From a checkpoint of a small transformer trained on Wikipedia: 4 heads of 64, 8.72M parameters.
MLP neurons of a small language model. Each row is named by its layer, matrix (gate and up: input weights) and neuron, and shows model dimensions 0-127. Each number is 500 + 50 x the weight over its row's rms, rounded and kept within 0 to 999. Numbers have three digits each. A neuron's up and down rows have the sign that makes its largest values positive.
Before each neuron's rows, "fires after" lists the tokens most often just before its 100 highest values on Wikipedia text that the model never trained on.

fires after: " F", " f", " on", " th"
L5.gate520:381472468564501462485442536521516440446457493549457497574514474559457460491456532488493532527513482567487493508482324488501509510501490510336578479480529504530530544464453494600500496583555432416490491443425478510419527522519477517557443523529492448428511445528588445500597408608488512457520397464513534489473643475517495412565487478580449442520497462540562501535509577480527523457573
L5.up520:432427549531485405484562544545477505437538457501541410488528470490521527509473564481480614444501511460514517484523433456541537529527499428407435482510564566400437498540454569464433534533437504384537485553551534433525477497492346511477424512495527490443526461440531588514490468531474501443524560434466472496535501467629570459434461524509423518521500475516522493496558571587526564490513

fires after: " P", " n", " p", " N", " h", "r"
L5.gate92:524472533483507475496476539467396411474501528439514502434532461491449509534441473490426562551400565509519505629532545474501473476579540629489522562465546501384500504500557574454447498408514436565497489458606515571557587582460502505414498549501483531366530522484454577569441481495477467484529482520504434479511474511444490484513569534566497477430596513621535562457473466460513545378544
L5.up92:509440502509564490520432541531429509568518413551580520415581553485446416415602398470415395466420503512529520524461482576465498409545577477587611458574522563544417486439468518538503546532590423492483580557451407498397562550527547439484479439510506492451478575376508442580548457455540473505512480480613474495468356507431499470505586553536480468428527504465541501526480573531587489471440

fires after: " g", "ang", "G", " V", "g", " G"
L2.gate245:483489464427470533426509536489530500447486559383555493585538516495465438508482601507505410521409503574623393539484580518446504500539570576511597523498527493619424482554498511535544491513455551446528466518521528486468447587496474483476451501480572520529451487581477553517581566481440405516411451440585553404530491447542587497580586610516479545546484465426587504479517485398490552516503
L2.up245:517462416508581618500531520481564540443542583398407549492529507400465430477480513551571453474533496463511460531468528511522498468607486530587578549521564502517461478526479490641564539480453490464454486559520454493504391496503461480508446458429450444480469482578523577490544517477457547499502498468549546376519487544489526548474445500520385557601496433411528561446514556398485474461580

fires after: " f", " F", " le", " m", "am"
L5.gate768:521461579505520581477506485460481505532512444477468527588569545460506537551590497539597445478574542456543505543502430470486533481528438543375529520519598517436578456547495514478539493589468588538477594418572433530458535518522528534407558667495513584484499421420454466488515511541461529454544435514414565473519460483470451494469432575594533431461468517439540525486576561465468510472564
L5.up768:417504493479552461468511512442541484452591585533478522471566444534488476515478515414558444543504429567580402539484470468506554483489550496450520502439632602470497542579394487591414586579536532503502579478488506534466531545468421502506448570525414487474534496503502499488616464488436541458468556593480562482533560504527502504415466557605472448482511511606544450445537482531531383485514

fires after: " s", " C", "s", " c", " M", " h"
L2.gate155:517476450564546288594476560498475492529479542531545494538528477530451457420465418436578458423522521544573540477419529560481439513472555585616493452449471536490480442518554563513489609419443524594464494533458532474563515544553520503451546455475480429490487530462556467533531484458509495568488504495486421544515482443569608483541431459463492531508482507510559449566463464482435506503473
L2.up155:434514477491562452502485621472515426544465457449513490452460497446497440504421467444528434450500456498470456487470506427583536560412489477424492512496473437510617526485445505502452403452513486473538451582572448426602593524489498471499521457515380492512505508466485435505470518529510543494506514597410485513486480491542504488527503479494478476500616397570492520510450552583458559536519

fires after: " l", " f", " W", " L", " D", " def"
L2.gate728:485493534556572422472574439552496478544601573486511552386530520482460491438467496560445537506583461418463468517546517543533519483522489503499461510489491458453462493522543483503556403571436538516436630586459430469549594452559544590534443461427544479473551528444472536529508534576430393495467460556541498522527499472469586503452485531445493490385517523599519399345478556503497592524478
L2.up728:516480487468537414446507453518504478421533403498522575493593561509489489473562537453518521523515492439473553367427523540554405522497481497416553460544453400479418506535582450547445444432413478550438563579452535476547477495553547475479566563502505435465515415568477460475487503472436518562448496552478523552456444442400463549579450482485525494532569467481340501621534451564543561476482

fires after: " F", " v", "g", " f", " g", "G"
L4.gate264:482508509508563503467461519453538435500464479424458452508467514498481525421469584508515539445494442508532429526539443377522536580486554514461492519519492419443426496537414465501473464570445526527641606448505449449580519427452585465521510482594466551451512493506546539545498366450519398495494462547403571524570489521482484561527433585460508623569437460589519428470444429502444444491459
L4.up264:553491523540557555483536515498577464508512444429488491429504543464574485561547554555485464439480441459605507509531470467511486566455380519494533507404510478496464497461486470613503574518514483417455446602445433474554458520555392543498375565482504414556588468473527493479490418443518583481472525450387461523440430447476572465544550526474523505522553454503477513419440573393495452454521

fires after: " f", "or", "um", "im", " (", "-"
L2.gate679:451537547505529439554584553510422504422489510555470497395404483513473417598460507531547519565570422508516415505526468429558504536507506525434490497534533518524568470504517502395593478550486447520472544498500501501415513488464431448442438511503540483490502658485473530454562484537467484489593448580500508459518538512509504563568513499390510557405486394508556442508549535345527506495487
L2.up679:428462459594544538505472492521586513473536447454498447459489492471527569546499534569583563605498433518465610554534402399514414391455472467447512445516532540613539466418400395482368463555477552513532537437563526469469493509591574520554559524468505461496519417488474517468400490518559620587478444519489538507560515532564536521559419538473542450513592452539482485449456517464515438498494

fires after: "P", "E", "A", "C", "B", " G"
L2.gate510:463477596506570472512507503552577532581426341439474499555517436516576468544547424515496528491549566548360450436511545544512496510529511467500535501474497516466568521461506511546595453506521511498473499437589474557473519564506460553498431538543622514492453471483499386466478506509452516439529460511477479497510486509520527515438457432597578465414518559561481535465513538513485410552493
L2.up510:476550485435524419480580576573368464465561478529592541447544511527553539489518452564489418568496524437490407426588557448544549426461405448598506617472474511449556439455429570578388508458455523502537577461420550506511473475500544575506515517542520507508448519471505475397521522545471468481583509524495492503460580424506511416523553527463523542542454551424585510527538542489531483555423

fires after: " C", " p", "em", " c", " P", "isc"
L2.gate559:483460556571442623618598568509588501532608445534444496479510488513437510505506484513416488525511454480573469577466545508511377420497512438500590454530505490517508489537482416525501555541520482558518508503456448559492483530607426462531564559450492484481556412478441361529528499463560440512452472523577519575454549428453535536458501468457470430531481534479482451476589556498481513429450
L2.up559:544544483560505528544464491437446520444427438426516475555509451531526468560448548497548414529472425579438500589463518531450549446524536528477495522565535494472516587533492520557513509660455482557535575418415508452456525575540498451445450487448583458427488464449463555466428533479501547461420493539532436462499623538379597490504430443474475424534453465456522453504457572492605455501541

fires after: "C", " pro", "A", "O", "ong"
L2.gate744:469529558516560489536439444436479491538514523468494542509443417514489535512447528525514408475527568443559473505459453433446594516512584510539573469522432566493456459446537532460408597333487524480496585480569512492535453482485581416575539526511465549542561536420549513451562408443545497374486554487532486538492560482464466518547486444466505463500517572502558537438495465462462478512491
L2.up744:553395500457531556563408461461530517543489502573512455514579452471464424452438564501566503446557454417460498412418486493342602453407494583543600596585494547496612503484477443561567498454465470536461437478530433495551478497514555493505371446426482545585524441584497443498544466437510505529481454572538545463498480461459498499447513439563522435531487539568501502555403446457460563623550

fires after: "r", " L", " l", " Or", "f", " ed"
L5.gate431:524445574470504483455472505560539457520488492546527509525466605541551497544455520497578474548508518540526498525402487411425420514475561543478509459497525482510447486519522468436516423473543479467386448502584428539461523583481511443465548628459460527566522466539462499509492436471476477434493584582548537494453521493484494435484481504534589508541533387563557416428449478566500403434557
L5.up431:465532506525494392559487502477389416506578602497580543618492537421515595477478460468431520427492486586464445458501558448432529473467523490469500611576507513546455539383441487559512464444518450485465437554467444457486589474475561534517496588507555519398456447579559562609478549534496512499523531592530537495399459532534377533472531542563502547496469449445491467508480515426497482526608

fires after: " to", "it", "H", " in", "ot", " n"
L4.gate3:426461470452474463475474583556493530486491480467427522575493542465444443564413433491461535438445506463497476509509481547406453496486461494561517568537503494546451547527475604550469460440592441444499499403446458532557461494554564483480528491486478568483543546509457504445428438512443469475547592510543489522472513554524461557486445456585506539539459431496509490619532570487446480478512
L4.up3:484489520490594583415503487473526473384498523576419361488547503558422501548479534555441455465501436455494426508531537558457459482488574459487530398624459554584466463513504579459431663543362494451497509441499492551447523517450593559499429466525388544502468567413455491543484474495513567492503558531520515504550526532460512500495393514560539519483493486492536500557544383553541461466429

fires after: "it", "ish", "al", "r", "\n"
L4.gate207:519498515511528482399512528571486451514575441527525486473527475415501549531542411542465622479575475487587516460562512493516587581445532449440423447528486550451548525365518551506452508433445560519470593503509474538489515485407530437458413432445482459480509519471473479501555498537481516530637481565476490481542495495572399524475514483488450539483361540636401429510560452526542554489553
L4.up207:518484539489470590577572512396513455516496445439403580528509516509487391489568432496503538556435516509516433504563524451488473521492437607452493507548402657508486510513477521459490557515525447603587518528458507440563592538415469401527408498515499472488512483497444537492486453469511551393609548472514434517537445513518398493541510484526501502562494534489467508443489455530512416537560

fires after: "al", "en", "n", "if", " Rep", "ot"
L5.gate49:465546425490494484443589476472620502500518464547479410512459500518534507549484630482416540504499457520497430541466521382379510563413509475499495433506508474473551541414486522361499502532458558385554530437464456492541535491541597517432480487481484485461583477518532511539464499489475499470450437558571533530583463514487451539453534424488473439539556531546487444538471492571584523472509
L5.up49:462525488585473451487439515499462539426462447550458479489588573469525512458574586520456498500479485455419499522562460449486504476513462521474563431491480411530501388514432529453530487533572546473589440555502404551477492484540520518515506467487461470495560502474569519529545517531495496512623449513568516562503473464518484491508473389563426458507558468484489516604505496497496490557540

fires after: " c", " m", "c", " g", " G", " b"
L2.gate847:451512422571514448412419517607525550505534494528616546571485598515506433503504496530480520463526559464487526533491520510453481530502509545569503440528492475438435580405471502449437545535519535589487461481488437493523409455582556438492544472475475500492468480454536458489526521444484488564557501521544510496497515475580499606585550397533564429487568514538545563481470470450413500473516
L2.up847:582495474486518519508466489375625599533470525416492491518471489517536482515452448463524527493395565397364466499565617463504495557549563410541475497507442449459487467461438516452445545511515451468483588448463425539502342435548514484464484498464469545528528489470560543492512435510487471496561540429549566451548496517612530567503542537495421415447517492533429531571561565481468521480537

fires after: " f", " l", " F", " L", " W", " o"
L4.gate363:523572491412448440413455477616600515530591494485525574557461595518488555519538478449490512450474463556529419460420495488530534493493473488486412513502506443562585586484466321420420497578540486495560494501508465544554457445535515507459478448483528488527479604560477524516557537505442474471482534539549494518475512568506532550546485507450517500459413541435586512481490513493471435447447
L4.up363:522473548563533494564524578477482586530535561550528472511511360486538456428554493502498494511458529567499565499408468513500531612503415532506521555460538474488520538457502534498507485469445504538527498510565553448588480569522512428505547480526565499551514430525531479461531429509456505358511464411516499521406480541520419510456505455573545460499429444453500361518531444446498532509407

fires after: " w", " b", " W", " l", " J", " D"
L2.gate826:446513441413553595509514473436480512447499567509575553530554574439508483502398534486464406460529492463503495553499522501500511443492595461461523556388433421560481447479487473488495397479577469521475500638417493519595630451477509489498481421587424480556507541564474446526500493513503483567559583440571549537495570448543488504437475460546522487577458413427498546487501413446467592426526
L2.up826:497539535508446487446517491479524580521525484551530541533469448557495531499554506500469404562467468522490519480477551560534595568550451457493503567606463557610484482428481424508581433490535451419498425470458508535493511485655454527488645465605494508500524466509571444515500469589446478463583557488502461396460471433449447505470504488481439512499548451540505452492412443552481530619487

fires after: " e", " w", " E", " me", " so", " W"
L4.gate68:485504420459415425529381514531541609568471401519525469488570556456530508518489492502449491625596485498514450530542417426501504520493526451446456594505486480382485443562536453583530453561477584510496495539536517474473456527458469583474494454515583484491524618473542428488423559485514412478580455434617519489540559566486557518489487445532564486577504440513474470431547423389466588504560
L4.up68:500590444502542520502443449563568481524499473554537550514397497538470455436467508596508536459537489500494485559453513510532526589484467503423433487523537533500474518469549385476511427542542569495558504553412557432479538518555571578465564478543553583428449545478649416494450513469486535542462509451520513466465539452469568564602406468574510542514445424510464481412542434453420441592546

fires after: " G", "c", " P", " p", "uc", "ur"
L4.gate874:523490497525490523561502499393462483521480481532482457532479441446479490495483433510512439512496485466576575430548457538500503503499491486543505570620434483410557469547467362468560495507431459432382493498491484417498458530467469575532508504504384520418424463424557609466483504455491518486536481408469520585448483481521506602568555575512490448527564519438476557601502541510497503399508
L4.up874:558477477538500457516486459467419499429509624525544523565549504425484466479468452528467556486519491441592559561538505493528514558610528503598418538572481532524487566511551506515452476498423441503510452511454533531501449538519517547636566586403398483398467470474425637463458520545541525576552421432527400460509500506452435489566502559549434448442471454521380466574531499473505513439531

fires after: " g", " on", "in", "g", " ass"
L5.gate392:396546547610470467483534565534487506466523549567555474563529455528454604524413525549587466431353471572501462543577447529492464461458557469503499495447475524483471567490553551507552527474485439505517593568530441456461459517514489475507578503537425528396534430518509512502542484451517518506554465437446514441484575541454542520486575535486407488360474488481503419380511506442461522462481
L5.up392:493409469511430555418467501438510426469461400445486607549502507495433533575589465568564519587416475443487490562447552553537529507545505395486560531420515564551531526537383462532592462476582542513467586456440505486545467490466471517613463481510496526379550548443465489459518455484444620526539577515478512417494441479429500596539481534495440509597464545543401569434504493436507455470547

fires after: " G", " P", " g", " Gre"
L4.gate128:569480530524456619550363510455506576587612523425507503686526426610499460611566441628539503475430521435552494480467468474528554532540484510511567474449504542543465492456375519526505542490481479512482454550568472485437499490427521518522480461464497493545509487489428448518439545484389485560498507550484366530512468571463497529562477456567522544416480419415460447420476578557477514429478
L4.up128:493470537555594521520507396515396510491482521573508494538454604542537472527560454593408483559460453554404458517479510472488480530527449506488551530481507455495577481521525502528409450531456526538492473437541486398512574528455557505427591492475566446459489502588485586548485544458551575483403481522488379480453518455523550475436446427541491555416568511554514375508525442500473493513532

fires after: " F", "ers", " D", " se", " R", " P"
L2.gate273:475442561495515430503435538593521531502512483529494435468539437521500441423354501528508557548481519453488488511513554545448490608471477563481545525502432514487552530505438453493455507448609599409554535494541483503521606496395515481514372523568624504414577503474468434571473553441455521497482485554526468509549391502416568385535551541473547477470484411396461421544553516533445415522421
L2.up273:547447501541506499493577554497489524447497518550479457461466407548475502524472500553503519556456511439486480427563520523544627543439453441467406503445522514505436459506554483456577416564529515347526495465511481566540461503516470616458583493479538450504484411569582481497504420473524467465450514499446573507526543508526533471507557500486570443487481485475563459434423485520506570583532

fires after: " c", " K", " L", " C", " ", " W"
L4.gate503:472426540550477481470520540582524623555554530499469452516497542491498455456498456450452549482484498535518467538516470488548502506367476507473544546535485378454503533456461518464399501568495481463558431518400404481517494463603445508396535491467489462502491485508552488511491468471493488487509508607485572450590499472601536587388539399355466422491493479461479540492463579526502503507631
L4.up503:535507557471497510477501482542434533510544480431543506491539506536513532493512519503496435415381509539506595528477524494475517569487557489521618538541460463485455437424461602544557512624465448523511520407477482472562472566570533586487544516564524463436423422469473444509563575642511508425556551472573434433457539602584541565592442538473569581460467409455525460511481495547503520441509

fires after: " c", " C", "C"
L2.gate463:567482464470537518455483491555496477538506551518546494422566605452445453498403487458410450541593462511547523526594529568450485533522482546447468454413528529499529521385490445470469445593464517487430470483531483504453451514532541579416559431560575457516492498565527458490462531449534409470487564578487514575493499476586449538563501453449452573522412529495524497546477446562510484497463
L2.up463:507475484506443429472488485432548546475527437539541428568511526570483503528445575459438449486437561560478571507463487485496499611500470488493497595539576418446498470563500531503508531505535533551536584502553404504562427490446510531459520508547459376531546484492446468547506444567539424597548504392499505450447600419551568465510484512496561507435488535461586585489438544539445455512501

fires after: "z", "al", "en", "u", "g"
L5.gate452:463563477552476458469572535442613466483462553450503449483545564558517576549480498502481467450528478498531446475443491463441444501503530555545530449498428538513496478465482534551447547519487474415434529444526556535468454557434531520523443450415503479579481501474444464511523511480497524467451401524461473588567579484555464553590373530399545414451557484591504475514589409451470549448608
L5.up452:537479496500542524534458440414455443487430522552487529452578504482514547420442532477536544376582474476499473498500513495472383490481454534493537452455416473401469452549576423392548421578447442474552399539541474495407507451595468482514471451403539478470443552506480494516491452561494448480485445513470456515525502477504508525486434584475509467577551550425527590500541491492523516469548

fires after: "oc", " l", " ", "iv", " L", "ou"
L4.gate881:477398472508512479513447648590460512553528495533496509401465522502507529445537560497473461469499513503563543502555538524446556499563484509538536444507438489425417476443496427472511402531487459473495504546545535491611509579532476388485524571451544511526411461473445503471473539581537484386542402524549554510516507528430553587517573443404506528554441535517558514499509513502556408537582
L4.up881:619529490522489503549422525413471561549549453365492533499529461583542498516553400560476430547504505524586456550468486462468543490551534533519481516502517481488487495509451545551537574489519421605608482416416564419431554508392500562466397462456529466483481520542530456438484476483546496547415461520466495511448450499482527541463478491485534428424567546424405436521472503534515491472536

fires after: " p", " ro", " pro", "ong", "ri", " o"
L4.gate284:529424544608521513571530529533522497448478472450457505484564540585493510423414487492528489521575399468578542423587520540423544399542632520556550569476383524455427486426535528544538430491478530448542556481569465538545493516533506460570497511428526425482466516493550577472434527476504499502571524552515459509443493439522510490432508485489566439474440429498591476488508417478466419598554
L4.up284:540495569595475548543513480433517495523570487476522456497565463516422485657556589415457513570479456485518521514359455447490497430553584598521575603549550575538469562456563546484549544405450503527400488498518421515463532430535485532434461473566443405469533467580468528424510509490521612456564513520592510408467494369509510454443445480524549518537433526517513469397533485528490481518481

fires after: " an", " e", ":", " with", " E", " on"
L4.gate877:470540514431548414435424596496506461454495491545539553495518519561575440430510507603612506431529498527584502491492439642478456506521462478498473510435536544490476537460602512592665539383397477450512465518494570474511499479417498581601445461480567381437558498449477528511466544445526523495527473465491511453544494527531465541508494422487488441458561524562467485470593478519443587486543
L4.up877:541469502452483502458424468573561479494481476506540523613423487420447487491487494611522524371425502445476449439516398547378369432461501575536444594550473556450513500515534514509510547472523500556487462511483523506583618414504481440447493497458575481542485467541556543532569505413541604510570511459468422563464536508482562532554467434499527481581488519599489511421425414490531386491503

fires after: " l", " L", "iv", " B", "oc"
L2.gate810:522532504496482455430553545448463495416541559501418596456447571495537464530454606444510503534517477466508576482433487472487429549493555531582477482506492511452486544486400533492357484564444395477467479463577480477635568494446491514458441463517575402542558474488433494483382469547542519494498440560503542569545515577455583516419476510480531543533547510457516509458497536551561480543529
L2.up810:543438472515527522476549455415482473493497489443510515532502596542448480538558600444471467569503400510508575467504484573513502518491464425471487552465516588436553601447547556562450529389453490502476484446539518458493475527542480559436532472411557433519510502511445545412385524588447514574497403436534456508472586476411514526618523510446449419504600436481456495507364523565490575463491

fires after: " B", " G", " P", "ern", " V", " acc"
L2.gate875:521475611527427550504546449402447476494489554593516451523525484490534473524529527527497430472518537399561516471471484520480424466528452523529531502543500474517488461541446497625482477498488593475436535530552432518557507511389457522548494503340536482488510515529456531476525518515433500486634515489437460445525393512480455563505480559534510540571501539448408568437589480494431529474422
L2.up875:582517536470466482435546439444446462538587523454530531444466615521470439497521499476444553519532515397461477491492475463510456493463555467548444494521501473421556515410561617461351390455439493511535565538533497481443516499447533578486423462502426469471556456534521507553509510552545559451487494559504419465497501532572402541586484489582542550540477508490562498481521520456469497464511

fires after: " cont", "oun", " con", " c", "qu", " M"
L4.gate58:496433561479502458494371509460530484582556478437526480589493500506565532587523432444506529552459507525496469476487537506550532500498595585580635502479396433540557457500493462458558546436518455561466610524375545520469521517572540441517602560463399508491427535443544461561531510574563498427568579464473522495479426427511485535424416442508513455434483453497481542574527586471480493484536
L4.up58:594441544426434443472443451376453550563525516465475497461553519543542433551461540520481579563558526529545543481630534430555557451576508418511519488496465471524427472528580465480529489495539450508518577444625603583563526474511483537550391497560477383456556458524511509458477611517410490515494504441519483567490478437446491433496553614488505520530498430535431510507457493448519508464566

fires after: " O", " D", " d", " R", " C"
L5.gate679:483524460480463474454457427516490468559557536570485509465467583651424513581500507586518502534454333565523436558534474509482563506486622434345551521433483468439535504469484520423554482528484525415453510451535463477500508550444521512486496553430554452614497546463465498582388539499596532460517482489537514598459469518504490503509456452452546501578533535453481497471509439540453498440327
L5.up679:560499521388540493533446471472483451509556522509579467454443570505436485519468389534451514608462463567476454540523524449573555510441459502485525485518466509456469612489508414607493503514522564503523543512483532497486493431482522531488509549563489593407464510581474536573486513416486605482464515424527591401486530440443470464502485511520554441512453480561567573478484448467453480470522

fires after: " h", " c", " g", "a", " v", " l"
L4.gate694:563467501524498557510448531501496459513510521444505475513542642470464478418512507382478448540420493508519434472458493541542525499447540530463506490576504476516528435514529516578489560507560479495558457486604499425474512422520508500553535458459406463475406460403512508466513507589376498530582483473552528575618457428624478477587456518515499504457454408472496570522420585558353493582411
L4.up694:526439463514583557387521502476501536582492557418457519413469558467466475529405528508557470530489460559498522576472580545546575545549470590519466401423360528524481509486510449535461570584583512379477423585418506573496479551527545509512515501470399522526539524374531440540477458496590598473536490511510526554415506444573509442424412551488498471481536484478467439532384509494464435456539

fires after: "p", " Rep", " P", " p", " Brit", "id"
L2.gate36:547522516640517615594527560504493459500390589378451505454595515564498482465451545426460473447527507403383413551434471464522466460594583518564486510473542603466528510414481497448455491470514457393561488599578535404518465471515492508528456487518487538470523480441423470570487526485469484511492497504455454524541467515415519499540503441573442528458558526557414535447529495498549523476546
L2.up36:461544527597499591483501533478419541460537517502528581472553511515514539467499541467453478504488523455447486403444584508410502511627510528498534544534505506542517506498534557436442468597531403422453546478488552491467482476471500484466528527460529484449517435485471447398522482512623481542504487497632430527545500575459515463508527524451521418522466666363495488544593482516437462464475

fires after: " L", " l", " W", " s", " t"
L5.gate81:584487494489556521508464570527441449524544504374443560532489523430485448489524498402502535587416498472470513514515448491504543484406618542540518530533482473421486496496589535419542421478538462551411485495486545576464507477512488492519446548559438484546403404475496379502467446554491429548578414539505520437530495459536563421497586552439623456529539450521548609502556566490485542500454
L5.up81:526508452461476468496583499600489418505466559512575611603476504459499446512532494580479500577489489548515584548476484534469498456468592530486425539492522479500470482479489464508521489444476487556460463475420430451553482543637504564495458598496556488477433547486476440496566496557498613472534496556541431495421492525413519456530517467460560440470502473445545620429533594550427573345430

fires after: " H", " N", "b", " A", " T", " n"
L5.gate123:497443496599470546496405570483410553479497537458627508522598465429508527604474437479601469516539438529550480507431526476425436447420448478406558520449524549485507490563413445542510547516485505573507559501556580527520531532534539496528439532616424507524471473449592460400478523478496425542560472524534453521490458437462557471599488510451427462472479528496450528533598549561569549488504
L5.up123:582570531513499446530428537551498494502547555480582356519477427510414539444481593580397546427472432501574530516489531420542457492550567436543402473492442449516477447461558509593542443536487558539480591557522404561526587421303547488519495535427527500411459583489542489540527523501519522549465553477476569480499478502517519475478496550519440508526589421499552504558485490400540434525477

fires after: " C", " M", "c", " c", " m", " W"
L2.gate607:507459555481482454423543593507612503503541555488464539564577503425523526530608467547427417573479495553567488500489470541521434537412591451537538486470434439482531561524460479537511483492523562473520446545550509550509568527547539439517545516538501556478541579580441472495535487457523480432441555458511473455466560420471437567420466495433555494537483440494510460532479525442451564417597
L2.up607:513461509471523529522524481455526505406508465488564508531520528504517531536483431410572506539533397538477450585478469453417507472527516507441486447491463582471394456456506602609551457472539398441535551422499479420538436560493614418466492535504457423494480600520370488434524583501459405497551474481494568492472555451477444571557466552455513506523551564540454517487473493439554543429579

fires after: " J", " Ch", " N", " |", " K", " C"
L2.gate723:453515527394540470412477498553461499581555541479508543475605573537439539549479433562413586444559515552467441446525486528459576495547518543553433469513466506495572394551526550442402467499517484428515376521462501505481542608463536452499582527600513508381453507491427584479484406450431443483563475477520587494479542433533553428519561508455529554614510554488509512467425570560492456514557
L2.up723:571479463495528466531442485425411643489491526520508552466522452548521465665506489507484534491480501426503500489530442456409525400416526461477394434546384464502510560469620442438402511454511448486474504500587440505541516547584458534500575485509511512533425483383479601459465551531468467492486491485548496535475619526469523492509542496513491523616452472437527435454560536375485582358488

fires after: " t", " T", "ac", "os", " P", " qu"
L2.gate805:531455440542418470604551472521507485440453489513555542493458458421445463585564495438481498501425423433491483466514564492458615518460493437466462494417534548413502495445602550423560555492525531537553488535545449563530532496500479507589545510472493499498530450543503493470515501510537492426481434475561469584587565525523491408457522480522484458558518521504527470511514422582544496504532
L2.up805:551503556591468460465552609462429424527513422485466542481524403459465507464499414484516573467464531526599442473465395484420458497475562551472474539489536555426572547545503501480492505454372454514403462457559494531392504557470527594560528515546546572554455539502472470526512512500537472502487445545438557577476546542519542416561546505482594511537446531500556533566466451431543388554506

fires after: "A", "P", "R", "C", "O", "E"
L2.gate649:453441533476558545537438529554506474499534458542526483525497535452480505426473567411451532501566466443493533467614598534547477492431536460608439588535492497405482532548520457584572507387597489507460545461551511598592494513521469480548517625480549552396581523494403503486495493458477444504512343549537438439410450523504547445512517437481477576522478516601425498548448589397481404524497
L2.up649:472634543444522507469554509518480469512565451547515491409466559408606470542573458515513449490496432462522428444531551405513592458396540472515445566423544501546578502491559496581407593451447514476451520545435496587532463508455438566513504605432499413565465455468454442480494555545512553561509430570600486484479584475515520452458424536440469487471574571545520430478449485541535502567492

fires after: " r", " t", " R", " h", " a", " T"
L2.gate120:453619442522471575524445463459457466471505461554567552488595459451419464518492536418506460555516525499546573552489536552433469557436407452480551432462499521485466455487388591495454575546577525482411577509625526430525478465491478492559352511543455510428444536488494509484459443482529471537574466454444464528517497504480539498523461625505497480508513522531429541575515445503517519489499
L2.up120:618480420500554430445511511435437434525470531490499489484469510424583414522519474504498506583552489526457494472438406564450548469441508510516519559439585537407652481522607441448558587509412518453584406498517555501492440543487462412539652530530501444538556489562443498494661524576593460448501517545513509520485453542574614476535476512463593470501556545519513493501471494519468505511462

fires after: "f", " pro", "r", " f"
L4.gate785:480506485514452525509523502526476559548509427631513408486441547523487538524512488509429563438523496405478487548491462469578474528452485484513518541529479573373476444555570429468397427433478555508477507498535433526523579544456523426523459475483408527388485526477515505491524462452450616451497486508569488503446538626531551442499474564528554619530499494428486492517476502481563472400514
L4.up785:564536510500485522407462544497472477426491580533567538527558518384511504434425494479436372472580543501546503469507583535629452346510503426498512495486534521517448519527455458475435603463468398562588515505539455454463524553414419508508405493515466507452571464466463540527511516500507473567463577531448486457506533494587531531511424520524528516562424416478481437511561507414444431490510

fires after: " R", " K", " N", " second", " first"
L2.gate659:509490529461575575506475444588460528416465520484541495575490526607525605549495361503523597459450520469485398484577514525556591545465474473511490509563450574532524513489540530499543486529542473505526499577528486476567596650442460562495466514475492472577409485395445497399550506464483472405567532485486501435467583496542484483533537490535427421573459529435438427418483499532498498470504
L2.up659:592486499434493465494481465506521550468485575545555420530578440518518541549548453501579512503535404554528467509582467542527575601478518601498410546572427582545429459483600471500529495440529550474621501495576519535499484621465489471469494591540444453550441491471538515515576473470470485525488547470445543539513539487535466481510465503528358478463488542505508424525603375502482553515504

fires after: ".", "c", " al", "C", "A"
L2.gate620:451438528470560435533472494485521424602449514439509468576524507483522516379416539546504427493458533518473565572575418577415386630465650560599386436501452467504475497527572466577585561432497499474528480470420522425514445451566426503496575446486548593444494517470507471500540401501543456435460525445567490491480517563550495501499547483522487427580465445578459590510519549478484502489547
L2.up620:431529457524406478388589524444528454544489535515481581533496522442419492475592484443415493499493641442604510567569542473594492504459462596512561500467543452466483464564482425405492590523564508529508504533515479524506476510423529545531500446511490372442560509483465557491521469467526421512481438581538520513444569551534374440514492501410536455533537507460548447413538516492475525530424